MLP neurons of a small language model. Each row is named by its layer, matrix (up: input weights) and neuron, and shows model dimensions 0-159. Each number is 500 + 50 x the weight over its row's rms, rounded and kept within 0 to 999. Numbers have three digits each.
After each neuron's rows is what it responds to, as a language model described it from the Wikipedia text at the highest values.

L16.up551:525504546581486546477509597454457435458570546471455594565532577475477462507468506496514559524462521479491581484509543545477585421499577480459542503570540393531562534585501362580564468508449509444483423542573541546420566512509388477525413487514454566491520469436512507593444554493518506497523487408440494449480440516536563564448592469508546500495454458483421510572451528462490493433461390461517412491565448458495482512517466432558441498464479535478550568554568428466519441560551519
Before a following quantity

L17.up550:523534580513534456583420404523533461464500458543416517467499550481421491452510529542567457537485419571604469524593630493496496603446502512415443522481567514537636519477518526455577441488547527503506508457547454512574508573432515442511482515535577474438467570430441466502436539513409558531485488464554519505501455467372436494539507481570506464443591533506516466440519471563519486507490500542521482466561461454436537544570534446516545411529481486499405596419460464507546435569454478
Possessive apostrophe after names

L17.up184:524549479419447549580483467442508485417548524471486522479430477477451467529534502444486499426461490499559520552557529497504545396554508519506492455578571509448568424510540555483606525460503400508492451536524379499409484545483495522424532540548488495444494467462491536489551553536503456572448438519396463530527475444492538480556468519548493485487575340542553478465434584529494519487485510490633490584412509467459610383520545476440464573520490495479447558572599501578541468546559509
Value separators in data tables

L4.up523:528467581483496564527464506503532526542508457617549515461486434493507423469469554490476524522519470518554481450496460449485590537483462510546504451545508507514486473494431452513542511467521458429587496469585508505402519535486509527419446513452606491512430524517563480543474483425599574391477457505566545582498473428492536585471412366525473488563566514585454437466534573450476422471435588486534507484470525459504481490455551650501518425531477450547586562516484463590426374470530491
Nationality modifiers and possessives

L4.up510:496493528560512539465512393489540528481497449466523513553523503592567509499557431488442562547526510446460533484448540483491523585506500588424549399437535461458552467552506448494559539455488352480557539488446581535478466528464488494488463525551499533524459513477447487484607503530495491481367479506575479522454593487378456487481385531466541650602479473537528468454522418537536507546472436559508447440458529494479637500513532462541493457417525441536485466418522458509556464502519606
Infobox colon before numbers

L16.up303:484600465447547503481544469411508496508501550520521477439481486554424579466481481465481527437586536399487477494487530556491481488557602563421464491453584524565517463495450500487398515492522450421492482491545579567491521541556523497565418482459548564563468487427471530547512463516440586531514549546555420383319513515628522518482532486504547553461473502601573494403444465477561455569425566454557488472541571486514594515505477498496569531442493510518530553543440465538461516516517452
Inside quoted titles

L4.up586:553520500549567423535492502464478526406453504605510540518525574514471421501483464446541593504484496471508394503456432551462423476424470526507511522520437480504505466440399552564534510397557591521507567513506476527502572554560634507517480471403490497501494497386513481465626536594490526575471471522552542429463481542561438540512639525475503455446449457492475523503534466454550530489452560563535472529483495507365561469462391564517468478394475469489467509518485498494457539563570493
Fixed-phrase completions

L16.up313:507483568471454530507462424547517579630431397523600476549458548519535502382482551547433574530476504449509435441514517501482489534536504507544574502480498555471475489384376459519452534572557447448477447573542545494481500519611521551426509460512462517512514575403501488603488455471592464422472522481539483540449507481525451526509423481519540488502452466517487564437589474520536432466441590536403543477493461443518500537457589466494524461513527475495402487546469496527464577569591407
Mid-word pieces and determiners

L17.up59:522521503587485461569513527429504490485570516492492445513573492507455533529440472374507478526569440544439563558485570537443532548583537510427422664466558434549445498475435450500457575531499460458403547533494478545455548541548482521536443503539495444528481499372598581532527427582488549471461571415551505548504500480468556537443477538534573547413512496475472536501539462559421533441462501528576417578457569476503558530491421499506491435468510442485488553548489468498551409498450579
Pre-verb subject and auxiliary words